{
  "num_attention_heads": 10,
  "hidden_act": "gelu",
  "norm_eps": 1e-06,
  "rope_theta": 38200.0,
  "rope_fraction": 1.0,
  "optimizer": "muon_variant",
  "weight_decay": 0.0,
  "decay_shape": "pow",
  "max_seq_len": 512,
  "doc_mask": false,
  "max_steps": 10739
}
MLP neurons of a small language model. Each row is named by its layer, matrix (up: input weights) and neuron, and shows model dimensions 48-175. Each number is 200 + 30 x the weight over its row's rms, rounded and kept within 0 to 999.
After each neuron's rows, "fires after" lists the tokens most often just before its 100 highest values on Wikipedia text that the model never trained on.

L2.up789,178,172,116,204,142,233,238,217,161,220,198,161,183,190,173,185,185,219,233,214,194,200,202,212,159,193,174,244,239,292,138,217,231,168,185,153,213,237,184,177,172,142,253,204,186,240,178,223,161,184,151,239,181,216,220,204,255,206,221,256,177,152,185,205,157,193,230,233,134,253,160,220,258,256,205,184,258,216,169,175,229,209,225,219,196,190,178,187,151,194,170,222,218,213,180,248,231,214,169,139,221,233,196,240,194,239,147,207,243,191,264,210,188,225,166,190,141,197,171,197,222,172,143,221,231,211,187,243
fires after: " N", "N", " C", " M", "C", " S"

L2.up957,243,178,221,233,158,241,155,177,205,172,207,153,249,207,178,158,224,220,215,171,191,240,211,198,190,248,208,164,181,188,237,190,195,191,172,255,237,174,231,199,223,235,220,215,197,141,198,229,218,167,211,190,239,177,184,194,184,222,184,198,184,170,187,242,261,203,180,226,238,205,261,200,212,184,193,236,235,204,185,274,159,204,208,181,208,187,185,293,139,176,219,223,195,191,165,149,211,133,181,199,215,197,172,217,166,166,156,183,227,153,214,218,185,198,181,218,206,187,169,231,201,218,192,229,238,265,178,157
fires after: " b", " B", "B", " reb", " T", "R"

L2.up1130,245,174,204,181,190,268,195,212,189,167,181,188,190,181,177,215,207,228,144,212,188,199,111,237,148,210,202,200,244,230,158,194,189,205,192,226,145,185,211,226,177,182,157,217,186,233,272,240,176,223,163,223,218,197,251,274,205,176,241,187,172,154,219,186,175,186,214,208,204,208,190,231,213,190,204,212,180,252,232,183,217,207,225,211,193,200,227,223,189,180,188,182,190,218,103,235,219,185,127,175,236,188,223,210,253,218,231,200,205,177,167,231,143,205,198,184,193,182,243,202,238,224,184,208,229,202,204,181
fires after: "1", "M", " M", "m", "n", " N"

L3.up806,181,204,228,210,211,235,203,203,183,221,201,212,211,237,219,193,183,203,208,203,201,206,204,192,215,241,216,242,226,214,212,173,150,221,198,242,213,126,206,203,182,180,203,148,144,170,208,233,205,208,173,215,208,221,182,220,216,161,154,216,161,168,180,194,241,187,181,189,202,190,190,198,245,200,173,228,231,199,154,229,222,246,176,153,231,126,162,221,199,208,194,141,165,243,120,201,182,194,218,199,178,208,121,221,176,164,183,178,262,176,210,190,216,165,197,199,176,172,132,193,203,163,172,159,159,195,194,170
fires after: " b", " B", " W", " w", "b", "r"

L2.up448,163,207,195,218,191,220,223,151,149,215,207,183,211,170,175,185,236,187,186,193,176,210,198,187,262,202,177,207,229,205,183,159,259,188,166,158,195,189,207,233,225,196,129,238,202,195,226,199,239,169,273,209,220,177,198,221,175,232,170,156,197,193,146,230,209,196,201,157,237,250,235,192,244,171,188,166,223,224,186,188,174,193,230,196,219,188,138,224,173,216,205,220,227,190,191,195,248,172,223,221,126,196,171,230,233,127,166,203,212,138,163,230,229,233,194,153,245,201,234,272,135,170,173,246,210,184,170,229
fires after: " D", " d", "D", " b", "d", " h"

L2.up166,215,190,201,167,187,208,247,170,149,217,185,248,221,238,140,218,236,200,192,191,188,172,113,156,159,225,195,197,215,249,192,173,176,210,166,210,220,154,172,226,173,238,218,254,214,172,197,190,202,205,181,225,209,230,187,227,219,211,248,167,213,220,194,185,232,205,162,177,198,162,170,168,245,221,152,166,207,180,209,221,193,158,126,155,225,180,160,177,145,174,129,220,177,239,182,189,226,144,221,216,193,215,208,217,216,171,201,140,185,157,243,188,164,229,220,154,190,182,168,175,220,215,209,165,223,236,168,175
fires after: " b", " K", " v", " B", "B", "istry"

L2.up854,170,182,176,148,192,203,193,174,232,228,228,162,217,192,202,213,162,226,245,198,183,245,208,218,217,224,145,148,187,239,205,166,228,195,163,234,192,178,180,236,220,174,172,169,197,229,237,186,192,161,187,281,243,197,191,241,225,232,210,225,180,196,211,223,174,165,220,175,215,206,262,211,166,227,255,147,234,191,179,175,226,227,153,207,208,184,151,185,161,208,196,240,238,164,214,260,231,172,210,195,188,159,229,221,209,173,200,211,196,156,196,213,197,206,219,219,189,205,171,195,187,217,199,258,132,196,156,226
fires after: " B", " b", "B", " g"

L2.up630,246,178,200,215,160,182,173,153,155,245,221,211,182,195,180,228,219,167,210,183,203,190,187,217,208,185,215,166,212,242,201,184,148,218,184,270,118,225,200,223,191,177,202,192,164,221,180,172,201,251,236,221,183,165,234,169,166,202,150,237,162,193,198,181,185,219,240,228,173,200,183,186,213,200,226,180,240,214,170,237,232,157,271,235,204,278,240,172,167,238,244,190,206,176,204,205,235,227,202,235,127,270,177,187,182,225,190,176,217,180,239,213,197,194,200,189,248,195,202,237,144,170,213,195,205,154,206,221
fires after: " acc", "c", "or", " c", "ric", "im"

L2.up354,228,204,198,267,188,223,212,192,162,212,186,207,193,234,218,174,189,156,182,170,178,216,182,180,218,153,217,224,154,243,220,202,237,229,231,240,174,207,177,154,234,134,161,223,219,190,210,207,166,181,178,193,174,180,212,251,144,240,222,187,146,109,139,245,264,141,275,204,130,193,180,240,195,186,245,189,199,205,214,169,206,207,185,179,269,188,180,217,188,181,230,235,251,167,198,216,211,185,189,239,189,175,200,209,194,147,234,176,175,196,195,175,194,206,204,204,158,174,256,166,198,214,174,154,197,225,215,213
fires after: " K", "1", " w", " W", " Country", " one"

L2.up104,194,205,206,172,154,193,204,162,136,239,244,200,210,208,170,149,175,196,186,170,184,180,190,176,235,258,191,199,189,188,182,238,215,174,213,221,150,183,172,246,210,195,198,211,162,173,226,237,164,199,195,197,173,230,172,148,201,193,204,247,182,166,150,253,199,192,226,208,175,210,200,236,205,143,257,218,202,219,242,143,214,178,231,163,226,194,129,138,228,161,208,194,177,276,201,193,173,191,171,240,218,173,167,216,193,185,224,122,213,248,220,209,195,248,204,191,212,190,201,217,235,217,199,153,206,223,197,230
fires after: " (", " \"", "A", " an", " the", " a"

L2.up618,163,161,243,217,182,200,168,238,196,225,231,161,252,200,182,161,183,145,239,197,155,209,218,243,188,229,205,215,194,269,134,200,156,125,170,160,191,226,181,181,167,203,194,242,205,160,171,178,177,199,188,224,231,224,179,223,278,225,177,220,201,153,156,250,188,233,170,193,239,215,198,203,177,188,168,177,176,165,220,187,224,222,193,190,151,251,136,184,210,172,187,178,188,211,216,165,182,179,212,234,197,192,225,205,132,213,161,199,163,162,196,174,215,233,170,252,167,169,196,198,190,145,233,253,178,180,187,208
fires after: " re", " B", "O", "B", "de"

L2.up450,161,198,223,178,181,196,206,202,213,197,198,180,135,127,125,180,190,210,185,192,196,199,190,176,184,227,170,179,169,232,205,211,166,223,221,147,194,186,168,210,219,180,169,189,203,239,188,234,170,238,167,210,200,234,190,278,210,263,193,189,239,170,205,129,156,222,181,179,186,212,202,244,188,175,215,200,210,179,161,205,175,217,164,150,207,194,214,200,225,199,254,220,206,173,204,236,210,217,186,191,199,136,179,191,187,196,242,179,234,236,186,185,245,200,166,190,196,203,242,193,141,240,204,237,228,174,168,226
fires after: " A", " a", "T", "L", " L", " N"

L2.up488,233,178,203,235,216,223,167,221,233,143,143,190,204,224,190,261,188,222,187,232,149,202,217,189,198,224,183,254,153,189,182,198,171,161,195,269,180,186,197,191,214,141,215,175,212,179,194,230,151,167,234,208,167,188,190,158,222,235,199,256,176,169,126,213,217,185,175,244,177,221,235,165,215,207,240,144,209,237,194,241,189,185,192,184,170,215,180,189,189,258,144,214,234,178,186,147,238,164,167,173,184,175,197,246,212,226,177,211,171,209,231,176,180,226,198,184,155,227,205,236,213,201,196,217,218,165,180,202
fires after: " D", " B", " d", " b", " K", "AR"

L2.up154,168,216,188,199,189,154,185,165,199,220,168,213,230,172,161,215,243,172,196,185,161,184,161,188,205,244,200,241,271,194,228,198,163,197,210,256,235,253,164,178,214,169,226,173,255,189,215,246,223,164,172,225,185,231,236,179,239,236,212,209,174,230,214,239,236,177,183,210,223,142,179,213,218,210,216,219,177,208,222,211,196,146,157,186,213,181,230,207,205,208,195,198,248,168,182,210,212,191,200,246,212,185,239,192,190,164,236,192,148,180,185,258,190,212,176,157,171,219,236,213,195,215,160,174,212,205,198,227
fires after: " K", "k", "aw", "ap", " Pak"

L3.up1071,221,195,198,180,191,195,222,177,224,236,169,190,229,155,211,132,223,192,227,194,209,190,187,212,191,201,169,194,153,224,198,166,163,214,150,183,217,213,167,169,196,156,197,169,164,166,178,177,200,172,206,158,197,206,241,216,230,227,202,187,202,165,181,205,265,214,200,182,154,191,196,199,196,182,186,209,221,163,202,183,250,147,206,185,215,169,220,191,164,202,216,178,230,240,213,233,216,183,193,187,169,178,203,217,149,161,193,138,231,150,266,231,192,260,153,224,218,229,174,171,183,207,134,184,182,224,203,240
fires after: " W", " C", " N", "istry", " w", " L"

L2.up800,217,206,122,207,183,177,230,186,206,161,173,214,159,185,153,185,168,206,205,168,183,180,215,199,192,186,225,172,201,213,211,131,188,271,222,222,243,152,173,176,245,172,149,182,204,231,196,198,235,182,175,200,246,224,129,197,239,235,200,226,202,198,247,226,184,185,208,177,224,201,202,246,158,175,163,200,182,229,199,192,185,198,152,163,162,199,235,200,199,161,169,246,191,237,202,228,204,222,149,206,167,191,160,193,150,231,178,141,249,246,215,213,204,226,185,168,163,224,234,208,168,217,165,215,284,185,203,175
fires after: " Z", " University", " W", "h", "\n", " town"

L2.up99,211,230,193,174,248,209,210,198,183,196,162,188,223,170,235,191,226,212,127,196,157,197,199,242,206,173,170,208,172,225,230,196,177,226,215,223,180,141,201,190,274,216,206,179,165,189,207,196,173,154,159,158,176,221,238,164,178,189,166,220,192,189,181,238,244,233,199,222,213,172,225,149,159,220,170,184,257,232,185,250,202,209,193,221,169,170,216,198,202,202,173,184,203,202,131,195,204,221,166,161,212,240,189,176,184,188,179,217,214,215,169,231,198,239,178,161,218,173,158,175,192,257,174,199,223,183,147,264
fires after: " M", " K", " m", " d", " k", " t"

L2.up802,232,242,180,194,216,195,166,202,185,145,216,208,220,271,220,182,192,214,172,192,171,223,157,217,208,205,161,234,202,206,227,180,217,238,190,211,200,125,202,213,206,221,182,118,238,194,219,170,163,226,151,175,144,207,142,186,231,194,173,210,175,182,218,265,186,219,236,208,223,171,161,205,202,172,240,203,175,171,172,202,198,215,238,173,186,235,200,185,234,179,154,201,190,227,182,219,148,220,193,222,199,204,210,183,147,159,156,213,159,236,197,143,254,136,254,203,279,154,97,153,150,235,199,171,165,223,225,190
fires after: " d", "p", " p", "qu", "P", " G"

L3.up394,257,217,207,170,213,167,203,187,257,211,166,174,176,186,213,193,168,161,196,166,211,177,204,166,194,184,169,210,208,221,143,230,211,189,175,165,159,173,186,195,196,211,248,209,228,179,218,198,170,170,221,216,147,105,204,226,215,195,198,210,244,209,211,223,227,225,189,127,231,139,218,227,141,200,245,203,208,184,169,205,203,215,189,143,175,216,225,210,186,169,146,205,274,147,171,219,235,216,168,120,185,184,210,181,152,215,237,235,245,171,163,197,213,121,122,223,183,205,218,191,192,195,222,194,182,148,243,229
fires after: "C", " t", " p", "A", " C", "E"

L2.up6,216,226,256,153,224,205,159,219,206,194,237,181,171,177,121,228,190,142,190,224,185,201,171,184,222,172,253,193,203,181,200,200,198,227,164,241,218,178,157,159,158,217,228,197,186,201,233,126,201,298,229,219,185,156,265,201,223,214,234,140,159,170,158,223,131,200,195,208,194,242,262,194,191,201,254,181,178,162,186,170,220,226,180,179,179,209,213,229,209,156,166,223,255,179,210,154,174,231,194,204,189,158,177,214,187,269,230,209,235,247,168,179,231,177,180,220,159,173,185,219,183,195,208,240,141,272,206,175
fires after: "g", " R", "G", " G", " P"

L2.up964,183,181,177,191,225,203,227,163,201,231,236,222,204,158,210,163,199,198,191,234,239,218,202,213,179,189,209,202,215,184,238,173,200,205,149,182,218,197,235,190,161,158,164,193,226,237,215,119,212,220,194,210,216,187,182,195,218,211,209,214,180,235,191,217,234,179,198,216,140,236,218,240,167,181,171,205,148,195,190,218,213,192,228,188,154,175,191,172,174,249,171,167,236,243,198,225,177,183,213,150,226,224,245,225,230,198,150,235,179,163,227,222,253,186,188,194,218,214,150,216,222,224,223,217,133,245,167,247
fires after: "al", " al", " m", " h", " mi", " kn"

L2.up453,213,210,228,214,201,229,167,184,178,187,202,201,233,215,228,204,214,183,238,133,154,172,206,198,168,211,244,193,227,182,210,213,140,197,203,165,222,166,203,182,230,174,156,216,257,202,194,181,149,119,199,225,182,184,164,184,239,164,164,173,170,175,215,165,141,233,201,218,219,205,203,235,235,217,209,128,198,168,192,156,168,203,188,204,180,192,182,172,237,258,198,187,209,241,220,216,113,192,213,250,192,125,141,193,225,196,204,185,179,204,257,185,230,218,151,214,185,208,216,166,148,244,235,209,206,238,224,244
fires after: " re", " (", " I", " S", " ", "A"

L2.up707,195,254,211,238,260,232,233,220,173,175,224,208,189,236,185,197,214,175,186,139,190,165,167,212,188,225,223,174,206,164,205,239,163,220,154,216,179,221,212,203,206,193,176,236,153,142,207,196,193,159,218,238,190,151,177,215,244,170,183,206,194,193,197,181,180,215,113,213,227,212,242,168,232,176,211,210,213,217,241,212,147,199,187,167,266,183,163,169,205,199,207,251,210,172,277,210,203,186,181,205,167,175,189,203,205,186,201,194,131,176,204,232,249,207,232,172,196,218,164,183,184,193,168,229,228,200,150,195
fires after: " S", " s", " (", "S", "-", "s"

L2.up883,181,207,166,216,156,161,213,225,150,260,160,225,194,210,220,218,204,186,214,165,162,141,155,181,207,200,226,235,150,294,163,215,173,169,190,232,188,185,184,177,173,182,212,179,190,188,230,213,216,173,184,252,198,213,184,230,208,210,161,171,208,217,269,197,235,201,228,240,250,176,166,179,206,185,193,226,194,222,230,176,184,191,167,183,196,187,218,200,198,178,185,204,158,219,186,186,194,175,214,272,197,189,156,159,196,143,186,136,233,233,170,219,194,154,233,128,173,231,192,221,208,253,203,243,218,233,201,184
fires after: " f", " K", " V", "ad", "Q", "k"

L2.up887,209,205,218,241,233,301,210,178,234,182,204,152,191,214,240,199,223,228,227,205,179,164,172,205,139,163,177,223,144,218,120,218,202,206,206,245,221,195,206,182,193,239,182,209,191,163,261,204,241,141,226,208,145,164,201,211,212,161,184,190,154,227,224,174,209,194,215,171,227,219,137,227,253,276,221,174,231,203,189,220,156,243,210,195,221,235,217,160,205,235,185,181,232,233,207,261,186,198,204,228,228,143,154,186,208,177,189,194,177,176,203,231,218,197,185,201,131,234,183,239,205,162,185,276,235,187,233,201
fires after: "-", " (", " W", " S", " High", " "

L2.up824,194,238,243,185,239,246,223,219,171,192,158,203,249,161,200,165,180,208,228,232,192,195,179,222,198,201,216,167,254,166,219,206,157,211,186,185,215,215,153,181,180,221,259,210,163,216,225,204,182,161,180,223,188,178,214,246,219,235,236,197,158,187,197,245,167,217,139,250,235,179,208,202,254,213,204,203,247,197,206,193,202,223,241,184,198,172,203,173,174,156,224,202,186,239,202,189,185,209,200,217,223,175,211,176,141,203,216,182,175,208,180,213,269,222,152,263,172,145,266,187,192,141,159,195,193,221,196,195
fires after: " S", " s", "A", "%", " A", " re"

L2.up529,170,202,248,202,134,245,180,174,172,190,216,172,168,206,196,173,252,197,246,218,169,194,210,132,161,228,208,164,208,166,201,141,189,232,209,181,180,198,189,173,185,220,225,186,195,150,220,215,138,197,171,247,206,197,230,248,210,216,237,197,163,167,171,132,192,222,192,214,196,174,182,234,200,181,194,174,182,215,229,180,180,224,230,141,184,213,231,238,189,176,189,216,165,188,175,223,228,243,179,226,184,190,215,233,216,207,250,197,201,205,209,179,221,229,223,202,202,183,227,187,212,189,162,219,186,251,225,242
fires after: " s", " S", " A", " a", " F"

L3.up866,199,188,261,255,162,232,182,170,182,227,248,150,218,191,184,191,189,219,247,181,211,240,259,220,243,224,177,211,203,193,206,249,189,199,174,177,214,197,177,260,177,219,193,193,109,139,179,148,167,240,186,227,182,232,176,197,187,160,198,198,204,230,220,177,188,243,198,212,155,216,221,156,182,226,166,224,246,174,233,183,177,151,201,198,211,228,165,165,180,206,249,207,222,148,189,217,203,235,139,185,184,226,169,203,188,185,198,251,200,181,279,196,172,232,182,225,170,245,201,206,188,180,188,155,134,253,169,169
fires after: " St", " C", " c", " Sc", " st"

L2.up706,177,178,256,198,216,245,249,217,144,194,194,192,215,262,230,211,177,260,214,161,223,214,195,171,210,224,196,183,209,193,218,173,155,180,175,260,189,218,180,221,194,177,247,186,193,181,212,251,179,213,191,244,176,159,227,213,175,200,218,162,206,199,159,210,196,185,214,229,209,161,226,184,213,231,146,210,210,201,207,181,194,224,210,183,206,191,209,235,156,133,217,222,264,249,218,207,149,134,230,191,182,220,177,240,183,181,175,170,169,165,227,210,181,170,206,215,218,201,186,184,162,193,196,203,205,231,208,180
fires after: " T", " F", " P", " m", "f", "T"

L2.up679,165,238,167,228,150,229,161,173,168,230,272,160,178,210,161,240,233,196,183,220,224,265,206,256,181,165,215,224,235,174,200,217,191,259,236,208,234,258,265,191,256,180,157,218,182,259,209,211,210,238,125,184,207,196,147,268,225,193,202,246,145,188,127,171,159,210,206,146,192,163,192,227,216,160,192,240,227,216,120,198,211,200,213,191,159,188,176,165,226,166,128,206,197,194,194,200,166,253,192,191,199,200,209,214,179,222,205,165,198,209,193,211,174,214,137,178,169,207,235,174,165,206,172,217,244,206,141,240
fires after: ",", "\n", " Z", " g", "W", "."

L2.up461,206,191,223,195,206,185,217,158,215,196,225,217,204,217,190,223,208,213,210,212,207,227,203,193,181,235,152,208,159,237,209,225,178,220,214,155,170,163,236,136,168,144,186,215,204,236,198,189,184,173,212,219,205,194,149,191,195,193,249,207,164,192,194,198,211,174,195,222,197,174,192,157,240,222,218,239,197,210,219,207,193,265,207,191,194,241,172,184,220,224,165,200,199,267,194,164,209,186,190,223,189,183,233,192,193,210,195,154,209,218,176,187,228,134,214,220,160,194,211,253,219,234,182,191,229,124,178,247
fires after: " f", " F", " I", " G"

L2.up241,159,236,194,250,187,226,205,183,153,183,178,225,220,176,195,233,212,194,211,193,159,211,185,173,173,212,242,201,190,204,216,181,216,246,215,173,186,203,183,226,191,196,200,182,261,203,189,234,212,131,232,187,179,192,248,201,173,202,180,201,164,208,198,214,199,213,204,213,187,209,158,199,157,193,213,185,198,210,191,205,229,226,186,226,160,192,196,274,196,140,186,142,220,182,203,203,179,226,185,217,209,231,183,191,145,168,187,209,199,174,186,160,149,187,189,158,208,214,225,169,239,179,211,168,197,204,230,216
fires after: " W", "p", " w", " Sch", "W", "th"

L3.up550,202,174,195,200,217,219,234,155,170,246,228,201,224,170,192,171,225,181,238,137,211,222,187,181,201,185,201,195,135,201,190,152,213,259,241,191,161,190,198,235,171,211,112,172,179,235,218,215,192,204,246,201,157,185,212,172,214,199,174,216,189,175,219,187,162,118,229,194,151,279,219,237,186,170,180,163,181,192,213,196,195,200,191,145,215,161,178,236,240,183,219,202,198,154,136,116,201,188,172,220,225,199,162,206,169,204,193,133,228,121,215,193,223,188,184,206,186,219,215,206,229,180,155,163,201,236,243,197
fires after: " (", " \"", "S", " b", " F", " s"

L3.up1054,194,202,178,212,194,186,157,139,220,220,225,200,213,204,196,189,236,177,202,241,196,214,232,146,172,235,237,154,184,221,150,199,208,194,149,163,178,229,143,179,160,251,196,206,212,177,167,222,237,198,199,170,166,215,196,222,179,238,169,195,212,220,205,183,164,168,250,178,197,245,156,183,157,184,243,171,230,224,215,186,188,242,165,168,164,215,172,204,234,226,216,211,166,194,147,231,161,219,224,214,187,197,180,235,189,179,196,161,203,180,231,185,195,199,214,152,198,207,202,136,267,122,199,151,234,171,198,179
fires after: " D", " d", " P", "W", "D", "d"

L2.up588,242,191,251,184,186,238,167,169,260,219,202,172,186,215,175,208,214,171,251,207,209,249,186,182,170,169,205,140,258,188,157,183,175,185,164,196,177,169,202,168,190,200,198,195,178,194,175,173,213,257,179,177,191,192,197,231,163,250,220,183,143,206,257,197,233,155,205,205,231,154,237,188,192,195,225,188,216,138,198,147,250,225,208,181,195,258,193,188,206,251,177,246,186,241,172,189,233,203,228,200,158,198,158,240,206,251,208,199,268,200,169,174,204,166,223,227,158,188,177,248,223,198,179,229,251,212,183,167
fires after: "G", " G", " J", " s", "g", "ac"

L2.up655,169,154,224,190,175,241,229,176,178,155,225,156,193,244,199,211,173,167,209,192,205,219,164,222,272,173,224,178,175,197,207,256,219,232,215,247,187,156,227,245,215,172,212,220,225,206,239,233,228,167,209,173,209,218,172,245,197,205,201,198,189,220,223,191,142,175,176,208,197,150,232,206,190,232,213,224,199,213,254,142,142,209,222,191,188,239,160,182,182,221,240,190,204,192,235,147,207,217,222,154,193,173,179,163,189,180,173,227,225,223,195,189,226,142,218,219,195,180,171,194,167,246,208,228,227,173,162,222
fires after: " I", " one", " G", " H", "I"

L3.up119,203,217,204,263,169,198,214,172,197,208,178,203,218,175,196,202,242,221,208,254,179,257,164,202,266,205,162,124,180,227,189,147,220,201,189,216,204,206,186,219,154,185,195,189,240,244,182,177,204,177,186,209,159,196,215,149,140,132,149,247,179,208,217,235,187,203,295,148,177,194,246,218,185,253,229,227,204,244,171,156,242,230,259,205,163,237,190,194,196,218,191,204,279,163,180,217,236,161,160,204,210,245,219,172,174,183,209,157,175,123,165,206,200,206,153,198,194,215,218,178,175,163,210,224,222,203,236,206
fires after: " c", "C", " C", "c", " acc"

L2.up323,209,150,223,246,181,236,185,180,187,201,143,162,207,175,268,229,207,223,189,265,214,202,195,194,204,201,188,144,144,237,187,168,239,166,187,182,126,164,195,198,242,241,223,184,168,121,155,181,187,189,192,246,177,191,247,185,155,222,195,232,236,203,177,229,168,220,183,176,161,155,191,127,181,158,209,196,206,202,218,225,210,199,192,245,148,236,202,206,241,237,218,246,185,159,214,208,237,175,192,231,128,231,160,264,143,181,216,148,164,205,176,230,145,213,158,163,195,239,228,222,204,171,225,212,241,219,199,141
fires after: " c", " d", " D", " P"

L2.up12,203,234,215,176,162,214,210,163,174,286,184,213,174,187,197,173,211,175,301,177,198,209,189,228,206,187,166,180,186,206,192,172,253,177,155,244,213,141,266,238,225,145,175,219,209,240,225,217,173,189,187,172,179,224,202,178,277,185,166,229,158,187,229,206,158,175,194,235,234,163,234,227,206,173,264,140,226,190,222,169,231,157,176,185,187,169,178,195,228,164,273,208,264,171,175,149,223,187,214,214,229,195,184,205,229,224,222,230,231,196,210,225,189,188,171,193,170,227,171,195,161,224,201,238,152,235,140,201
fires after: " C", " K", " I", " H", "á", " Y"

L2.up1266,203,211,204,204,162,226,217,236,181,233,194,213,229,190,177,209,223,201,205,167,187,237,216,246,174,206,204,202,206,162,205,179,160,213,209,146,134,192,236,235,157,226,288,205,177,173,210,210,186,183,182,209,177,221,227,258,220,207,187,213,141,195,180,187,281,257,198,202,160,271,215,208,192,228,215,101,257,198,181,200,207,210,189,207,209,168,206,165,163,174,164,186,231,191,260,201,230,202,195,212,195,181,183,255,209,171,226,255,155,189,217,203,165,232,216,209,123,216,162,181,140,158,194,219,193,216,196,152
fires after: " c", "S", " C", "C"

L2.up35,205,208,172,165,191,178,217,218,139,188,180,208,225,207,204,231,138,179,170,140,201,249,181,193,209,173,169,220,226,254,203,154,191,163,215,189,245,210,175,186,219,233,220,213,216,126,196,210,204,199,216,183,194,184,193,173,222,239,170,230,226,148,206,218,209,182,245,181,212,183,199,247,147,231,250,190,168,154,179,219,196,199,191,132,189,224,212,238,227,208,271,213,247,196,221,245,192,204,177,159,216,255,214,207,195,197,188,156,214,167,178,209,156,211,130,212,177,233,173,235,192,193,208,229,179,214,194,271
fires after: " Mar", "C", " an", " An", " C", " Pr"

L3.up662,249,210,153,186,210,221,149,184,220,253,164,239,271,195,232,165,223,201,239,212,191,198,233,202,230,174,193,212,221,218,209,244,181,176,180,211,201,237,213,225,193,195,181,194,191,240,205,217,188,174,189,205,180,170,190,217,113,220,130,219,173,156,247,187,235,149,247,221,155,164,166,157,184,218,221,255,199,189,164,182,213,179,211,185,171,175,186,159,218,198,210,226,145,180,196,150,195,227,183,239,134,206,252,193,182,283,165,192,186,205,242,206,144,236,161,172,180,178,243,259,164,208,178,240,164,189,260,180
fires after: " St", " c", " st", " cr", " t", "c"

L2.up587,204,243,186,228,247,180,191,212,189,158,176,225,234,214,205,138,192,238,182,245,170,167,200,188,186,182,200,208,209,176,277,194,216,229,196,170,240,151,163,228,203,171,221,192,243,242,218,182,265,169,169,155,266,186,229,155,187,170,214,218,190,207,157,163,149,186,205,150,164,218,215,247,247,191,210,240,155,195,165,180,197,202,240,199,222,201,199,182,194,223,178,168,174,232,266,175,198,184,239,186,174,210,273,200,188,149,176,155,212,244,192,197,262,206,165,169,216,205,235,200,253,193,221,196,141,268,216,209
fires after: "al", " al", " Al"

L2.up520,175,217,203,187,196,212,237,162,148,230,176,200,181,199,124,163,197,212,208,205,196,243,164,173,183,190,189,211,217,249,190,219,164,174,230,227,201,189,208,220,168,153,174,197,193,194,183,179,144,208,187,199,233,245,190,241,153,167,230,227,231,150,191,197,194,208,194,201,188,249,186,186,158,196,187,141,190,214,188,220,190,208,141,208,138,206,181,244,201,132,252,221,267,234,109,187,187,145,197,191,236,183,157,260,204,222,173,201,240,207,245,190,181,242,200,264,209,219,211,235,177,184,182,219,186,202,217,205
fires after: " N", " L", " R", " D", " B", " F"

L2.up89,269,252,148,179,157,239,200,140,146,246,208,170,147,162,214,194,235,205,173,182,157,239,240,227,219,285,160,126,232,200,177,211,203,198,179,242,167,172,225,271,192,183,235,187,188,188,176,196,217,194,178,202,169,231,233,204,180,216,155,209,184,209,148,226,209,244,205,193,191,203,156,167,216,162,233,149,205,214,233,201,153,190,188,205,204,162,214,161,180,200,196,170,183,140,172,220,166,205,220,203,183,222,191,196,190,97,227,239,228,186,215,200,162,218,192,190,169,187,219,212,186,173,197,170,196,231,190,239
fires after: " d", " D", " c", " C", " ch"

L2.up1031,175,178,151,205,190,193,152,219,185,221,226,178,168,221,234,205,210,181,130,197,155,252,207,224,153,248,177,218,218,206,235,219,211,207,203,177,186,213,189,156,231,222,175,187,195,193,202,173,139,209,224,214,227,211,171,240,196,205,190,223,171,215,279,195,183,232,190,223,162,179,209,254,191,206,172,242,162,212,209,235,256,220,185,145,190,233,220,220,228,193,225,186,200,163,236,158,183,163,199,209,227,202,218,216,211,207,159,169,198,177,204,174,245,214,184,205,176,196,246,208,224,119,255,183,183,178,198,185
fires after: " B", " b", " side", "B", " south"

L2.up966,223,205,197,213,193,212,225,175,216,238,235,187,232,201,197,183,163,235,216,207,204,203,234,158,195,242,165,162,185,206,222,139,205,260,251,214,185,254,178,205,206,208,229,157,231,147,231,161,228,214,204,184,183,163,175,191,174,159,157,201,186,161,193,212,218,144,148,206,230,169,137,170,178,180,191,177,253,203,200,196,199,186,242,191,181,196,227,171,159,173,154,238,151,188,228,208,201,162,231,212,171,221,204,182,199,224,215,184,190,194,245,169,244,164,228,177,159,222,174,184,151,228,191,170,160,237,211,264
fires after: " p", "m", " No", " S", " G", " St"